python train.py --n_kv_head=1 --d_mlp=448 --attn_scale=0.125 --init="normal" --init_std_qkv=0.0506
MLP neurons of a small language model. Each row is named by its layer, matrix (gate and up: input weights) and neuron, and shows model dimensions 16-111. Each number is 500 + 25 x the weight over its row's rms, rounded and kept within 0 to 999. Numbers have three digits each. A neuron's up and down rows have the sign that makes its largest values positive.
Before each neuron's rows, "fires on" lists the tokens most often at its 100 highest values on Wikipedia text that the model never trained on.

fires on: " ", "201"
L5.gate148:524501515483539542484499520465508517485502489479515500508489498525490529531499505480545517484502519495517463482515509506476465561513512507469527495525458520466461489537521491529547505492463488488515568466453472520505487511541552498488526507514466477514548518526491495493514446466481519492
L5.up148:498496486496538495490525496449432502504515532533517564509493504525488528543472541464534509478513553545552527482504478480483525532510503505547484447479511513473488512561489509535528520544546489481543494474551484467508464481493507507492500525491464527516514475472515456467471499461476489475

fires on: " |\n\n", ".\n\n", ".", "″W", ",", "\n\n"
L5.gate281:524523471460494477484458472496524478541510497450524475477513496476506517515482517500469521479532551528501516507510535460504470485469520519494504474538458517514530498485457492515524462506484479512519547504477493483502529527521503544470499444449464488516518497538479515482534508463487509511
L5.up281:502502485494519456487476476485539491532507510479536497486534523492501538510505514510470493484526519498509512514515506463513487482471497483509514490495430509513523484484460502472535470503480462494505494487479511501497529517509466528487514477430496493517484479545521498502534477513539556513

fires on: " ", " (", " |", " -"
L5.gate315:539443463468460502512506500487470488529516524523484516499467476522517493508515530486486519491527540468507516455467474536494465478502518504521515512466493492523477514528538538527468490429496488524518468523533495517564523536529499508471474478503506495483498557525520479478511524478492501515
L5.up315:461467485521455475531508460494515484529523460471511459486498527523451501503503485503525491466495499478518506550444481488509502461497487524492477514481472501462488515511504527487472446509541488510533546524506487513488509497484494461475486469525497489460520518531510454470517490468546499501

fires on: "′", "°", ".", " of"
L5.gate254:494477508447528511539498531469511493493462479490489472499474485493499471534505475511514530524512503507526505501513528514521501495501524483477489487509479493527494564514517433538468505489472456545490553489482536514495475490478496499488467484472531481471491526476469514497480509501501456525
L5.up254:473541512491538503509490514475523537464466475438506467475492479518489516555552487502524454508503478515517517510485526479494499512543468478482519480496518548514461564463529475469473504507491482477519513520502487525488484429472506454489482516477537503503505527494498542478495475539485486542

fires on: ".\n\n", "\n\n", ".", ").\n\n", " |\n\n"
L5.gate122:508493429469499508493507519527512477485522513489528564464495459475467527485503504485477492449518487517471485470507482491513450514515572531484507499546486501508487461519483493510544534521475461504458549538497475500543483516481464533500515479477474479501544522508498517528493521528468502489
L5.up122:487484443520455499494476476561519464449490526491505506487486508470462549481480493500471499453500475497525475455485427512513514532522512531502473503497513527484477485517492486459501515504475472513499458506467544518512481529485456497521493504439501477517480479485515496526501516535463505485

fires on: "|", ".\n\n", "\n\n", ".", " |\n\n", " |"
L5.gate358:555485503445470453507516483495514471510497516485487522455541516480482515490478492491476489471508494489490518503489533483543462485507538493510502468532468521515471490461492519477508457507456488528522502524529486470486512496536538556474516500468464517541531535535475454522486476471476501466
L5.up358:502463478500473494521468504476483446512476512465514499476486549493529490500495507509475539457522489505500424478495499473525472500466521501514487509523512526497518593511492528466550505515456513491525542514480474473495540489515483527490520472464517482514522502479502510490507515486495543487

fires on: " ", "\n", " |\n", " and", ".\n", " to"
L5.gate170:537489509515497517478503521502495455475548491546483550496516495535486523539513526494479525467487498507460502487506458499488480537507499480504470515461487484510497488493528508471528508522514480484558500535479556526505471491522517481491494565486488482499493535478466500491488496540496513501
L5.up170:521445502474525500469518534522527514460511520529526511496512520512471528493517499496477523504551562483500467522477475544478520504442492473490530481478498475497483492486447505454477540501498505485498521552502527521495505515500488547529535540486530493492480487494502512483508475511508467469

fires on: ",", "6", " is", "7", " in", "8"
L5.gate346:505518519514481488498515533525513490492488532474468463509511532497529507492518532523469524490511469487497495548485501508507491517497524539452482493524479536552456517490536481514500546449549459486510584545477488520536514486494500528479499522528487511515499486466534512499454526490478525512
L5.up346:502484482491514485493489472496529466458449497515533485468502469501484526501500496493487458493518484486489521538510469534472531485492471481532480553491486490537490487477515504461511489496523508519532503546484483531508530476481500505497471548500491522565491477486538487476483473511475466512

fires on: " of", "|", "-", "j", " unp", " sup"
L5.gate141:476511507458524492514527516486462510496508515472524523500510489473504490486485517522481495502501502490484487496485490452475483488487537501522516501480540505492502545509544532554532504529536502510499479540532509455517508522494509488483472515485506496492493537472496524507485494557499453538
L5.up141:467538513487524530495481509499490492491507509504488483491547500490513507509482497499519479480532482513469494513477556440535531518460528513489530568527518462517476516496522535493523477468529523498473526524484489498493528505525498500507477470470509501547547503529563480479503499489524488565

fires on: " ", "-", "as", "em", "ad"
L5.gate428:487520512498508492504457509519465492517472480495476496514476471520494489506485571501511525499468521482542476536553478478481496480516511496492493507523526516518484484550490549496548475541460509470490505467540443518520549508437523499451540451537509515493528508504482485488486517479486499521
L5.up428:509494548472477501519467511468526546498505485471495528503447483540479510550466534509523496447508513474550511493537516513519495525504461489524516540530513470486507482553499479538482469507505509470497510486535490496494520506494492541504509547505480469530519499495511510502495487459527493513

fires on: ",", " (", "'s", " "
L5.gate311:497472474517497532487474486489454443488492508536489531516518513514554532500534498472516531504476494473511510464488496501507531522527484492516444571501476489519525531504518547544493502480484477470500476467483502511464514538533494525534459495499465533546475463457536529523490472475474506493
L5.up311:533514470496489534475483520504515425503512488506508509463537510499494508534444502504474526523507514508474498501480422565536456513516487483459518479473465500507467527466520507519504506469497509481502531526498529521468500471476464509535534565502504489475516507484515477464515480477519471520

fires on: ",", ".", " m"
L5.gate146:519472569530518506491511534499466503511461505533470517486474536490543496496547453458485480493521495497544536492491507494514487529551511512467458483470493513501459537474528490508483512470483519485515496462510527516526491515485508526503507489500522472494465494503469541494485499519479463525
L5.up146:477505518498533521510527513494473506520502510524504517450477509507498522517523519490484511462518507521516455567517443503478526501505477524476469531478510500513460545537525499527491499526483467486538527491444540499501519451483509547491546486497498525498507507516493548486533495487506471504

fires on: " |", "ell", ")", "ino", " |\n", "."
L5.gate68:543500552455512473459491496453510468537461505495491521519513484503516514515518564483490466503475493532491445491504495479512510492471491521534487513465513501489459491463501513501494488484509504486566492507482501490531515526464508523479506473533514495507474492473516465470484493505485504457
L5.up68:550500513508503507485492475506513477541477485547466455481531491508453528480516505456547558490494471514498455534456477473523512525530492477493486463486523500515484509507462495443479494451512520521515504487470447468518498505483502505512501482494538472508468477496493505508503503480526505529

fires on: " ", " to", " for", " both"
L5.gate360:499471486485516489565485482460512510487442483489507509511503556474494447516446468538479489484553435515498522479498529515476498500528522500502494512521505480485487558492511511487540467507497476518506511418490469523514542496537508491493524516484497511515527535506516505500488532513485474484
L5.up360:522502516460527536507499527494520471496521533519497518513503527508546470497530519527490463462508504516517492514518459539512475493480476452517510528488490474502532552501491496520524469573485505468473520526514490491500518509494505496522489506509502512499497478540546492521496483515499469498

fires on: "|", ".", ".\n\n", "-"
L5.gate21:525491495452475470475486498477453513514514463468508506520494580472493511514489505500485516484549516513499472458474526512500501507511557521535498469538540535503523511506471503521519487513464514480543542476504488453522499498504505524472522490470473467515512515556478487516515515524440494475
L5.up21:504493459489525508487494529505536474502498494495474508480521547533552492542518471491461516485471496510491480485490489486482483450415455497505471531468478477513520500483482505472463512487503493494509505512501543466486531525547492496504512490461502546481502481479501493539529448524504518504

fires on: " ", " (", "6", " on"
L5.gate289:530505482525491523474467500518516502530447487535510467529497495465505531503513478459507495499535478482531554486474479503513488500543514485472536500525509543506499536493508520504517519476472492507533460487527475481503488502509490523460501524489475544505515505509526523514455535515497513512
L5.up289:499478525487501529495533532465559518471465512497542509437546504482517503536486496495512488511507480523487482523506531494520492533508504533462533520518527502533445529491444544464496503511523501524524509429531524495450467489499524546511493492534487528526481498462515499503508501484498503493

fires on: " is", ",", " was", ")"
L5.gate418:487536485456490548456480533511495480458509480497499471527475480530498471470461472486498499521518534480501503531483501508506445507508519471497518499489471487543494476479486465447482489459482505461521514542474504464501469458550488539470526512501465490517519482499549549444495445487512492512
L5.up418:550524451532461489478480509472486498458459488501486514513472478509492497491496437460510501516499513476495455553514490530489496523532506497482479506477515486492466437473496501450497472513515494491506507566509472495499489448487499486516504527516506487498493465491498512491453484481508487472

fires on: " ", "\n", ":", ")"
L5.gate74:475481508476469453488502513483535480537513512499463525513524520557505537528512496495517493552555528513547527534526467473514508507530528480558467482478509488505457519478494487507532518536477483492529506511516528462483544518529524534511508437473508486478512519534502493499514539486490503501
L5.up74:475522493498481512461494512506544499531498545508524510507481507511470521514478488450505527489565500490499508470472454533484513539505534473509465499488502515563479464536469497467479486546552502499547500503503519517512501442475526516521528506516458498502466496459512502489494521477489510503

fires on: " |", "born", ";", " born", ":", " ft"
L5.gate279:519552475456490530527473505536503501547495454502509523520492470531522530501497510494466522527504507489547525479525510490498518502519469513529492487488544472509519489520488536555547531496500524517524516500517491504491469484455508499472513495492480518501518499489518493478490549494533516515
L5.up279:485476480499448428490506486464497488497533503463514446511477488520462495511476508511504503480525535492508550483510478535439502463490536505486470512535540455493502514459480513544510510510479512511448529492482477443511470477468500471490509484468506513509485485499480498434493465499504504533

fires on: ")", " ", "\n\n", " to"
L5.gate149:526516535496550534489509503500477454515475525520485465469518458524524514464533513495482563500499543480448535469482485526502513495510523506509496474537507501504499495468545539501540495506497517482508527489552500547487531524516525504534574501523525485517492540520488507480534458494489492512
L5.up149:479478492495511500572476496491493489497470515534474511482552482546512474513449509528499542506518529487517495507512507467448459479508538472504477545539546490515509522491501473445489492510529503483492529484498512534489505509504499505527507479458455515510503525466548502466511461487503486518

fires on: ".", "ear", ".C", "ra", " Luc"
L5.gate42:525517474492492538534502464503538510513449497490515495489513495476501516481502476464537452471534496481474459453494534517481530496516527528438493444499520530472507491474475498494530492511452501550533527480450501473484497508480490520496551496518517523454492517516481510504436555460509528534
L5.up42:546534522486521474525524474498527497539497472540456474495481530482451500526494525519504509518475513493512510506517508499480489509529539518502475539477491481504506468446540534514515473517507504544452514513456497513514491484443512498530508481539444463532503464523475485543539490509489486469

fires on: " be", " up", "ing", "ed", " on", " was"
L5.gate28:499486548484524531517521497557500501489547517524488509506508496540487463473506533499558472497521528489509557481512525505444508522552487513495467485505493510538510500510536476505509518472485493553506472521503522534498510493497561535496536530490510507454528536526528483507433511486470510474
L5.up28:502492496488517481546467518476504530433462495483474511532477541493531454476492487500466513470492505525468458479495495482486511492472501530507462472482485487485474562535506556520505488509456469518501515453516494473466499509493474495487518480505483502462490512516529487519467527508485449523

fires on: "1", ",", ")", ".", " "
L5.gate75:524528511505457504499486536520459478476517527523455500490496508470531519498495504548500486523524513462502521454482498482485511485513507539449479493469453508500454505459533479523493506497521487488510509557469546470492539501516549525487524501514517543494495522504517482522533498520516478502
L5.up75:464512523493505485512467497500434468476527494496471534526532473509545483459528523521537524477520483487468498491506524488480455508477474535460512539454505482477487555492517496503511504464550517468547530468523486504540523529496494549516543451538490493534466498476499493505513500481482519521

fires on: ".", "==", " graduated", " program", " As", ")."
L5.gate286:489467477506500530485528534509531501467501499481478467462516488476485515521487536495475499472507523526477512483533483523496503467480498476489494520534499544467496510531507523497513507535476481530485471485480464491514488468463506488481459490495421503472520507517572497509491492459460502524
L5.up286:509483535476502537505479476523533504497491474528470533523508479504532509510464544543520483498455540522478500481478484509529491511457489516487506501505493473498495552505449488517521522572517487520507515506491517488451489446505503465484488547497504489484466494511519525536463459525507532512

fires on: "\n", "\n\n", " |\n\n", ".\n\n", ")\n\n"
L5.gate76:519509435456541488538484483549479478492532475501473500494480494544516497481492496519477502489524497491550500488489474477473520517541491517530520537534524525543514503497499489490533481500516493510474526519473548486518468487509544498465503461444494522559500513520535476531497485503488464515
L5.up76:523525473515486471509492549508486454492516548482505507456524513454543490458456503513483529496499512559511525496513519509506535502488498541530552499511474502505516507479474491543497503515477470486524506486491494509508524502498508494525499479468528518544514497472494476549531509509501562501

fires on: " |", "\n", " ", " (", " as", ";"
L5.gate341:515490523490538459498536528483515473510508475537514549484482484497497490539464518494473536525519546488470512438483494518522466555493537484546516493498504483507534510496540525527518479505492497475499526509517565479508524512509512492477504525462526480545476560477503511479476492471468519509
L5.up341:507475519494501510499513500498506468506495501511517503523501512534491509518526530512470543518511552532479484431468550536497542480492492526497494545500465479489537533524495491510487484486506493469475494492521523450462482512494498492508523466486489518575481512493506488479466459503482542546

fires on: " in", " This", " to", " ", " took"
L5.gate305:496504463521493477522522499458512473519496474535503457506523514534475476496491454526492514527536513513522511546466473474493498467460501529546513516534500481513515512517493475504544507510488527495519503522475494504482531440506539516505455500422487527535489517497466553509528519490511458481
L5.up305:488506509458516510484486488509530526524483456530512496483513481493537522482494443474481479495497498473510489472489512525546453496498538516525482486459437463481475543512485483549512501531471483546495486534525509498517478517547479506505458511459485492475482550473515498563509512482480483475